From a checkpoint of a small transformer trained on Wikipedia: no biases in attention or MLP.
MLP neurons of a small language model. Each row is named by its layer, matrix (gate and up: input weights) and neuron, and shows model dimensions 0-95. Each number is 50 + 12 x the weight over its row's rms, rounded and kept within 0 to 99. A neuron's up and down rows have the sign that makes its largest values positive.
A block is one neuron, or neurons of one layer that tend to fire together. After each block is what it responds to, as a language model described it from the Wikipedia text at the highest values.

L5.gate270:80 56 40 46 48 68 63 33 59 22 49 57 47 50 49 59 52 52 53 30 48 38 50 69 67 67 51 52 61 62 56 62 46 57 77 44 75 53 30 28 49 69 59 55 45 46 57 44 31 38 46 52 58 57 34 48 41 53 48 27 49 48 38 31 37 42 59 46 64 38 58 26 49 25 36 50 58 54 52 38 52 53 35 45 55 49 50 40 47 51 50 55 46 57 54 50
L5.up270:47 44 51 73 58 42 47 39 76 59 53 44 69 72 35 59 59 55 45 55 65 64 55 58 57 39 59 33 58 58 46 53 29 39 72 44 21 36 41 58 55 69 46 36 73 57 60 36 63 50 42 54 47 59 50 59 57 58 47 50 62 44 40 41 46 63 45 54 48 68 56 69 45 88 69 29 23 52 49 41 34 52 73 75 50 41 30 45 38 67 55 62 40 75 52 90
L5.gate1295:74 47 69 39 65 62 59 33 76 35 73 49 53 52 38 58 63 33 42 53 46 55 49 36 40 50 56 66 41 54 47 25 76 57 32 38 53 59 26 38 36 32 53 42 64 62 50 55 60 55 50 70 58 50 53 52 62 64 61 44 51 46 62 65 46 51 44 67 59 54 39 63 65 65 50 49 49 63 43 70 65 43 41 52 64 68 55 32 63 41 68 57 55 23 58 70
L5.up1295:67 59 34 46 57 58 49 48 37 42 44 59 51 36 56 41 48 59 51 73 25 48 64 50 41 43 49 44 47 38 62 56 60 58 55 59 66 32 50 59 62 44 60 49 48 67 50 47 44 39 49 65 66 60 58 48 44 63 41 46 33 26 29 61 51 45 42 46 50 64 46 45 38 64 49 47 35 53 71 31 32 30 41 59 52 62 54 36 52 58 58 48 49 71 49 47
L5.gate1761:47 56 42 46 74 60 62 44 41 69 58 64 26 29 54 68 46 69 45 59 44 37 62 43 63 52 74 55 31 39 49 76 55 54 65 51 26 69 21 63 63 65 55 57 44 53 59 57 49 29 32 61 68 55 63 46 55 61 48 58 55 52 44 48 56 38 49 62 34 41 31 39 52 29 47 42 65 63 43 51 48 45 55 58 67 66 54 42 57 47 43 58 69 52 44 61
L5.up1761:60 52 67 55 78 59 72 50 37 53 56 50 51 62 45 45 51 44 51 50 39 49 68 62 36 50 56 39 50 38 55 51 74 37 45 68 51 17 37 55 79 59 24 47 58 55 48 53 38 45 44 48 60 65 53 70 49 28 52 35 29 52 28 43 36 41 51 66 40 50 67 75 50 64 44 43 37 57 34 42 79 36 44 45 38 37 51 34 50 42 61 46 49 32 52 40
L5.gate1814:47 58 34 38 67 64 55 46 58 61 51 36 54 60 49 48 54 39 44 37 41 44 56 58 58 54 30 60 55 41 31 71 42 32 66 51 50 59 38 53 50 66 62 65 37 69 46 63 46 32 52 46 53 55 51 83 70 51 34 35 47 61 48 41 66 36 50 60 65 46 64 54 53 36 55 28 60 50 50 46 46 42 62 52 39 47 57 49 79 58 41 67 58 53 35 20
L5.up1814:35 59 44 47 58 38 39 68 64 57 47 34 42 54 58 62 63 42 15 50 56 60 59 54 36 42 47 58 59 51 40 50 52 47 65 49 56 61 26 49 45 64 72 46 52 54 43 42 51 61 66 41 63 31 53 59 53 59 66 64 49 33 52 48 44 55 34 58 60 45 59 61 53 30 45 57 50 44 45 39 41 46 34 46 43 58 43 53 41 39 58 78 72 40 47 69
Middle-initial periods. Fires on the period after a middle initial in personal names, as in John M. Poindexter, William T. Sherman, George L. Deloach; more weakly on mid-word pieces of surnames and numbers.

L2.gate179:43 42 47 34 60 70 48 30 65 33 56 66 52 53 64 56 51 32 55 54 61 37 68 66 55 43 42 74 57 54 36 41 52 39 55 54 52 59 41 76 44 56 46 53 57 76 30 53 69 37 66 75 78 49 73 43 51 38 42 61 78 51 47 50 49 43 53 43 56 42 57 46 71 48 61 59 57 62 31 67 46 64 50 48 45 33 50 56 37 55 50 34 59 44 49 60
L2.up179:37 68 78 41 47 55 52 40 82 37 59 59 79 38 76 37 52 62 38 55 50 53 69 59 43 55 42 36 41 49 44 44 76 33 43 39 58 48 40 48 48 28 59 52 36 25 52 67 38 63 64 48 46 39 66 68 44 56 70 42 61 63 47 34 34 44 54 64 57 52 54 68 57 62 62 74 61 46 52 65 58 47 60 36 40 45 58 59 51 39 79 56 65 53 63 40
L2.gate348:66 57 44 34 52 14 49 59 60 33 47 37 60 51 66 43 66 39 54 26 60 50 36 52 38 43 36 48 54 46 62 67 40 32 46 51 40 45 56 40 53 47 65 51 54 54 29 36 57 46 68 72 67 26 53 55 50 51 39 26 74 51 74 27 47 63 42 37 54 37 64 42 29 47 29 57 50 59 36 56 71 60 55 57 45 41 58 39 45 37 30 63 57 42 42 55
L2.up348:65 61 12 47 49 50 43 37 66 51 46 50 59 46 34 53 61 51 55 46 49 47 45 49 54 49 85 51 56 53 32 57 51 40 50 45 72 67 51 42 63 46 51 58 57 60 49 61 52 42 48 60 50 68 48 71 47 55 39 53 33 56 59 56 62 67 34 44 54 57 68 57 44 66 47 68 41 31 53 43 56 60 60 27 46 34 47 31 50 36 54 52 69 66 55 68
L2.gate730:54 40 40 45 50 42 26 32 56 41 51 48 40 46 61 60 78 68 61 19 55 63 51 43 49 45 34 54 43 68 66 50 40 74 48 25 42 48 43 34 52 51 56 52 48 48 38 32 53 53 47 25 30 42 55 57 30 56 48 55 49 73 36 68 39 51 61 51 18 73 45 60 32 42 62 56 49 53 51 30 58 44 44 38 36 35 38 41 40 43 56 35 40 35 28 53
L2.up730:58 43 52 43 55 39 56 61 59 51 74 44 45 33 69 54 57 57 56 47 46 71 39 49 40 52 42 60 41 33 47 53 36 51 48 65 44 42 36 67 39 37 64 51 48 53 60 44 51 34 70 46 84 51 48 50 37 59 42 40 59 32 53 29 64 66 48 75 40 35 61 44 27 51 20 59 40 55 69 64 44 43 59 67 61 35 38 61 65 26 41 53 59 47 50 52
L2.gate1034:58 58 82 71 70 54 22 58 36 41 61 63 37 42 70 49 53 58 53 63 39 25 74 62 34 48 55 37 76 49 64 47 47 38 52 42 43 47 62 49 27 54 44 44 37 27 44 49 50 53 29 50 35 48 53 53 46 49 63 69 57 55 65 39 55 34 74 69 35 39 36 65 47 51 50 54 39 43 56 56 45 54 55 35 42 31 47 47 55 65 56 57 47 49 66 53
L2.up1034:40 61 57 29 52 59 47 72 56 23 67 55 60 59 67 58 57 48 83 34 53 36 44 42 48 48 53 37 80 50 68 36 62 46 52 69 54 41 34 52 53 58 47 39 47 63 50 45 46 66 48 50 59 59 40 54 44 44 67 52 49 46 64 44 51 68 50 53 76 27 44 61 63 61 35 64 62 51 53 53 46 39 53 53 56 38 46 53 64 38 56 43 59 31 62 30
L2.gate1040:68 54 71 39 53 53 44 57 61 58 75 58 68 64 58 75 46 50 62 48 41 49 27 57 51 58 49 48 55 47 53 53 44 43 64 36 50 12 37 67 47 81 56 43 58 37 47 50 53 43 39 67 47 55 69 44 49 43 59 43 49 65 50 62 49 40 57 48 27 46 56 70 49 34 32 53 37 58 48 52 65 65 63 49 57 42 64 48 53 27 58 47 53 60 27 44
L2.up1040:61 44 44 49 40 46 51 56 50 37 62 49 65 45 67 60 45 62 61 44 53 56 33 59 51 51 45 57 72 69 49 61 41 55 55 49 64 51 50 65 35 60 58 53 66 72 39 55 49 41 56 44 48 28 55 50 52 35 66 47 52 40 50 61 48 40 73 57 28 45 58 49 52 46 38 74 44 36 39 60 71 54 36 43 72 26 70 37 40 40 50 40 47 59 45 41
L2.gate1335:49 40 64 34 53 63 32 47 66 64 60 40 41 54 62 68 60 58 75 49 43 51 72 44 66 52 33 51 65 32 59 27 36 50 43 52 22 76 70 45 64 52 37 29 51 53 51 22 49 44 35 53 59 33 37 43 34 58 56 39 43 48 43 45 37 39 40 45 42 45 53 41 74 55 53 72 58 58 53 54 41 30 40 42 49 43 59 44 64 56 46 21 63 51 45 54
L2.up1335:51 49 41 47 63 41 31 31 59 49 34 41 46 78 39 50 40 31 44 66 49 60 40 60 36 40 73 67 46 63 67 55 54 43 55 48 53 53 37 48 68 47 88 27 48 43 30 45 47 74 66 40 70 65 11 55 36 59 51 38 72 45 71 55 37 49 31 66 49 28 64 42 63 45 59 36 53 42 48 63 47 37 45 48 46 44 54 45 38 50 56 48 53 58 32 57
L2.gate1979:60 39 38 18 40 44 67 42 38 18 81 45 61 43 59 60 72 55 51 48 38 45 42 47 54 51 27 56 68 40 59 36 63 62 65 48 52 54 38 51 58 45 51 43 54 49 53 56 64 45 68 39 47 46 58 33 40 46 44 52 39 55 42 53 49 56 62 43 37 44 36 58 41 54 45 72 50 33 46 40 45 44 44 59 43 34 21 37 65 46 55 46 48 51 46 40
L2.up1979:58 32 29 49 43 56 58 45 41 54 62 49 72 62 42 52 37 70 60 50 37 55 42 53 58 50 51 44 34 54 51 55 42 61 41 36 43 53 54 58 55 28 63 46 48 43 52 64 53 44 29 42 70 52 46 43 28 50 63 63 58 35 57 47 44 49 63 67 43 46 53 57 36 34 21 52 44 33 55 64 70 48 61 62 61 24 44 48 53 50 31 58 50 50 47 51
L2.gate2302:60 53 37 49 40 41 52 42 36 32 49 65 67 54 50 58 46 27 54 38 50 47 57 50 51 45 60 47 36 46 40 48 76 36 53 52 34 52 50 56 38 46 44 62 63 54 53 65 52 17 29 61 70 34 50 45 43 55 48 55 47 32 46 55 49 45 52 47 61 71 47 59 31 40 65 43 41 63 50 78 41 34 62 48 45 47 61 64 40 53 51 51 37 44 57 64
L2.up2302:64 62 91 44 38 48 49 54 52 62 36 73 41 51 30 60 42 42 48 70 42 81 66 42 65 63 83 52 44 58 61 54 52 32 54 52 64 48 62 37 38 53 53 36 43 43 69 43 36 33 72 52 35 53 68 70 40 65 50 36 71 38 70 47 40 54 41 53 44 52 55 74 29 77 53 57 46 21 31 32 47 51 30 36 52 44 62 61 62 57 53 55 54 50 52 31
Name-internal tokens. Tokens inside personal or organization names before the surname, mainly the period after a middle initial (William T. Sherman, John W. Gunnison); also first names and name fragments.

L3.gate822:55 53 40 68 63 66 62 49 38 46 57 83 51 55 43 60 36 37 49 53 34 47 33 66 49 42 44 32 45 44 33 53 62 58 40 27 46 55 43 71 58 43 34 81 67 33 40 61 55 58 48 66 53 66 46 63 49 41 55 52 52 52 44 77 52 28 40 53 44 43 57 45 35 62 60 44 55 50 39 68 56 64 43 57 69 65 61 62 54 31 63 56 51 36 61 59
L3.up822:82 54 47 39 45 59 34 47 52 39 25 59 57 48 38 44 57 58 42 51 55 54 68 44 53 50 51 25 40 39 49 33 65 53 46 47 42 68 59 48 62 66 62 39 40 50 30 49 48 56 57 43 53 42 51 36 55 44 53 54 54 57 35 36 48 61 51 73 17 51 61 50 42 57 56 34 51 39 65 55 59 40 48 55 60 53 47 61 52 45 66 46 39 73 41 40
L3.gate1274:55 67 49 53 31 46 51 80 43 44 40 53 46 73 38 39 66 52 48 58 46 60 56 55 54 30 47 67 69 52 41 39 63 38 52 39 60 37 44 62 44 48 71 59 85 30 49 27 49 49 42 44 69 54 72 60 58 45 40 53 41 43 39 44 46 17 40 55 56 45 53 59 77 46 44 59 49 41 51 30 58 55 75 47 27 40 55 45 57 41 61 39 45 43 46 37
L3.up1274:47 47 54 47 51 59 46 62 66 57 27 53 44 61 53 39 63 73 58 53 64 53 54 46 43 43 47 78 53 49 61 39 52 46 60 41 60 38 33 53 45 61 52 41 49 53 40 44 66 33 40 41 55 52 33 63 68 45 50 41 54 56 44 51 54 44 62 40 46 46 54 42 42 38 75 46 47 67 36 41 57 58 47 47 35 71 18 34 41 48 68 39 45 52 43 52
Mid-word syllable fragments. Word-internal fragments right after an opening prefix piece, especially om/on after inc-, C-, non-c-, as in inc-om-plete, inc-on-clusive, C-om-rade.

L3.gate1260:52 54 40 47 59 53 44 48 45 62 66 39 60 43 45 72 33 59 48 39 56 49 47 74 60 50 32 33 59 66 54 47 64 57 55 50 59 44 33 45 44 54 51 44 40 66 55 52 56 58 59 50 59 45 48 51 44 54 15 65 44 62 45 61 62 36 62 32 28 59 56 45 60 28 31 55 54 47 50 58 40 66 63 43 44 42 47 60 48 45 66 39 45 42 30 60
L3.up1260:56 57 58 36 41 47 51 45 51 44 67 31 55 45 54 74 61 51 56 43 53 61 41 58 60 70 65 48 80 57 42 58 49 50 71 59 45 49 67 64 37 45 56 54 68 51 58 60 59 47 36 43 51 81 39 58 61 50 22 35 53 32 46 49 38 44 67 47 37 27 57 30 63 38 32 63 50 60 63 62 62 46 52 46 30 35 28 39 49 25 57 38 77 58 36 70
L3.gate2210:53 47 42 56 69 46 56 39 41 66 60 47 27 47 51 53 62 42 29 29 60 40 48 67 70 63 56 45 50 60 47 59 43 67 65 45 44 60 36 50 56 45 57 56 53 67 69 36 55 61 58 52 63 42 49 58 40 54 45 49 38 47 41 53 65 55 72 46 40 38 66 46 59 55 43 69 62 29 60 56 61 40 44 42 56 43 71 54 50 38 52 43 55 55 39 43
L3.up2210:66 31 36 43 63 48 53 15 42 39 59 26 32 47 77 42 50 53 69 30 23 65 57 66 49 71 51 45 57 54 72 55 44 48 39 42 60 56 54 67 38 60 43 58 52 45 51 34 48 49 67 52 45 47 58 47 50 46 62 54 38 32 57 70 48 41 53 40 45 44 28 49 55 53 32 60 75 67 39 63 57 77 41 42 72 49 60 46 50 36 46 40 71 61 62 51
Given-name word pieces. Fires on the later subword pieces of personal first names split into tokens, like Mig-uel, Em-il-io, Ingr-id, mostly in lists, tables and cast credits.

L2.gate83:60 51 39 61 51 60 44 71 51 43 39 41 55 55 57 53 49 51 52 64 61 64 58 38 59 47 56 35 43 48 64 48 58 50 47 45 37 53 29 53 38 36 54 52 33 27 45 39 63 34 60 57 54 42 57 57 54 70 69 68 19 54 25 43 41 49 38 48 42 34 30 56 41 35 51 33 52 51 44 33 48 49 46 53 30 37 74 47 33 60 56 45 36 41 58 54
L2.up83:55 74 45 55 44 48 57 48 55 63 56 47 36 54 56 56 49 28 47 59 53 60 35 23 73 53 66 50 34 43 38 48 15 63 50 51 58 73 57 57 33 38 36 55 36 49 59 44 22 41 46 57 46 45 56 65 47 68 60 49 18 45 48 41 47 50 35 72 46 67 51 38 52 49 65 51 42 59 58 56 38 64 40 58 49 44 65 34 30 64 56 57 39 39 44 63
L2.gate397:48 42 40 36 49 35 65 36 39 46 16 59 71 60 62 51 36 48 33 51 56 51 40 51 47 58 35 46 47 40 36 49 53 52 52 58 46 73 34 71 67 61 61 68 38 53 66 59 62 47 42 29 49 36 56 25 56 59 39 55 37 41 53 41 36 42 62 40 49 40 60 33 69 49 76 49 51 79 71 34 40 47 40 29 44 39 42 52 65 50 48 54 47 48 71 68
L2.up397:66 41 47 54 28 36 58 47 57 55 40 35 46 52 41 44 66 46 61 44 34 62 61 49 82 38 62 51 50 69 58 54 47 52 32 30 40 34 41 41 48 50 56 59 34 40 32 22 48 62 47 36 39 52 48 84 49 51 58 48 46 40 56 45 47 49 32 36 39 50 53 43 57 53 35 50 44 62 48 41 57 43 65 55 50 63 57 61 34 50 49 44 61 50 51 44
L2.gate603:32 48 57 32 71 46 36 49 63 68 44 61 44 38 58 47 58 41 65 13 70 56 31 45 50 49 62 37 58 56 28 59 60 52 35 54 48 55 45 64 41 35 42 22 53 46 42 66 41 51 72 39 61 64 56 56 51 46 45 46 25 64 51 34 58 29 42 40 36 48 52 41 61 51 44 40 60 59 48 45 60 47 50 49 46 44 37 56 30 35 42 44 46 59 30 59
L2.up603:55 40 41 51 62 40 77 52 58 59 55 63 41 41 51 70 44 47 49 56 74 45 42 69 80 42 38 37 59 47 36 66 52 45 59 41 19 32 46 75 58 42 45 70 40 63 77 59 43 66 54 56 45 52 48 54 47 32 44 41 35 65 61 68 58 36 41 83 21 43 53 56 25 51 50 40 54 51 66 63 46 59 65 43 50 42 55 53 40 49 44 26 56 51 50 40
L2.gate672:61 70 35 40 68 65 64 48 53 51 71 45 57 73 47 34 41 44 48 42 33 63 36 63 61 50 59 73 51 55 52 79 71 58 27 46 50 44 56 58 60 46 60 37 69 62 46 31 48 56 68 56 55 60 39 57 44 45 73 54 55 44 34 37 36 55 56 53 40 55 36 51 70 52 54 50 62 54 57 48 41 67 68 43 50 41 64 65 51 58 53 56 68 36 62 34
L2.up672:66 39 49 27 50 49 49 49 51 31 54 63 65 52 53 43 47 61 35 57 55 53 45 45 47 42 74 60 43 34 61 29 69 56 49 49 59 56 46 58 46 46 62 53 69 30 60 37 51 37 55 64 77 57 58 52 63 49 58 55 58 43 64 39 56 42 44 55 43 69 27 53 43 81 48 60 53 63 68 32 41 47 41 24 40 64 42 57 55 45 20 65 37 60 50 56
L2.gate1504:58 59 22 55 56 43 42 24 58 54 32 43 53 42 41 40 56 56 46 56 54 50 39 54 43 33 26 51 42 37 61 55 31 46 45 57 51 41 60 27 64 53 48 69 54 41 58 60 41 58 43 62 40 55 30 42 53 57 56 73 32 63 46 57 50 37 56 32 57 42 56 63 46 62 34 45 40 73 58 45 48 34 62 53 45 51 33 34 59 54 45 45 63 61 32 48
L2.up1504:42 75 50 34 33 62 35 62 39 59 39 42 44 32 75 31 42 32 63 40 34 25 54 63 69 30 36 59 43 45 49 52 41 49 34 67 43 64 45 65 55 15 39 43 31 47 40 52 49 38 51 45 39 45 35 45 56 51 57 49 31 72 68 64 59 75 22 48 55 20 52 53 49 67 39 59 41 52 72 61 44 44 38 38 74 66 53 71 43 54 42 34 55 51 57 51
L2.gate1508:40 46 47 23 46 40 47 61 59 48 56 42 56 45 38 44 61 54 42 54 51 45 29 58 59 50 42 74 49 60 58 35 69 28 56 55 33 46 49 42 48 24 48 53 47 34 76 48 56 10 44 49 50 46 35 39 49 78 59 24 50 43 49 71 45 47 32 38 42 61 32 53 64 40 41 38 36 58 32 59 58 59 53 61 57 22 32 70 40 41 44 43 61 38 41 77
L2.up1508:56 48 38 35 51 54 36 59 51 30 46 29 49 57 71 55 47 59 66 49 58 45 43 38 53 56 64 34 29 48 34 60 68 46 40 56 43 51 50 38 37 56 42 56 55 41 59 35 49 27 37 59 61 52 37 57 57 53 68 49 17 47 56 51 53 62 54 40 48 61 73 62 75 38 59 45 32 31 37 52 76 69 55 37 66 47 55 56 38 59 42 43 54 52 57 47
L2.gate1543:61 42 48 72 42 53 46 60 49 20 34 52 30 47 54 32 38 67 64 44 55 38 49 39 43 22 50 67 61 39 54 52 69 39 47 45 46 41 52 49 58 41 68 57 47 75 47 57 52 49 55 52 42 41 54 65 56 37 46 54 36 45 39 79 62 49 69 59 46 39 39 57 37 41 46 72 44 55 70 54 30 55 71 41 71 54 33 54 35 56 39 58 52 37 43 70
L2.up1543:45 25 36 58 59 89 44 52 22 70 50 46 55 58 32 63 54 45 65 53 38 77 54 34 58 57 61 41 35 61 69 64 53 57 55 32 46 41 52 34 30 44 33 70 24 39 88 56 38 60 66 45 68 29 51 60 48 57 27 39 46 82 54 36 52 74 40 38 44 65 29 29 44 45 37 23 29 50 54 45 44 27 70 55 44 38 54 24 52 53 32 50 47 48 78 29
L2.gate1556:43 58 40 51 51 58 54 50 47 40 33 61 54 34 61 48 39 29 52 52 56 47 68 49 50 53 38 47 42 42 58 73 51 56 32 57 59 65 42 63 48 39 59 33 69 68 44 36 43 56 43 38 26 88 50 42 50 53 53 56 46 54 48 52 59 59 47 26 47 31 49 41 58 51 66 38 29 38 40 38 64 34 57 50 56 54 58 36 34 54 42 76 48 62 51 73
L2.up1556:32 36 49 53 37 52 39 67 69 49 36 48 54 45 29 28 23 46 61 39 67 53 52 40 25 36 28 41 48 36 57 48 50 64 38 65 46 59 42 59 40 40 67 61 60 50 53 64 57 57 32 50 42 66 28 64 45 56 76 55 59 42 42 62 52 57 30 40 30 31 56 34 51 57 41 21 38 46 44 55 44 47 58 48 53 45 45 41 41 44 35 50 25 53 49 51
Second piece after initial consonant. The second subword piece of a word split after an opening consonant or cluster (mostly C, also B, D, St), as in C|ry, C|ent|re, B|ish|ops, d|ies.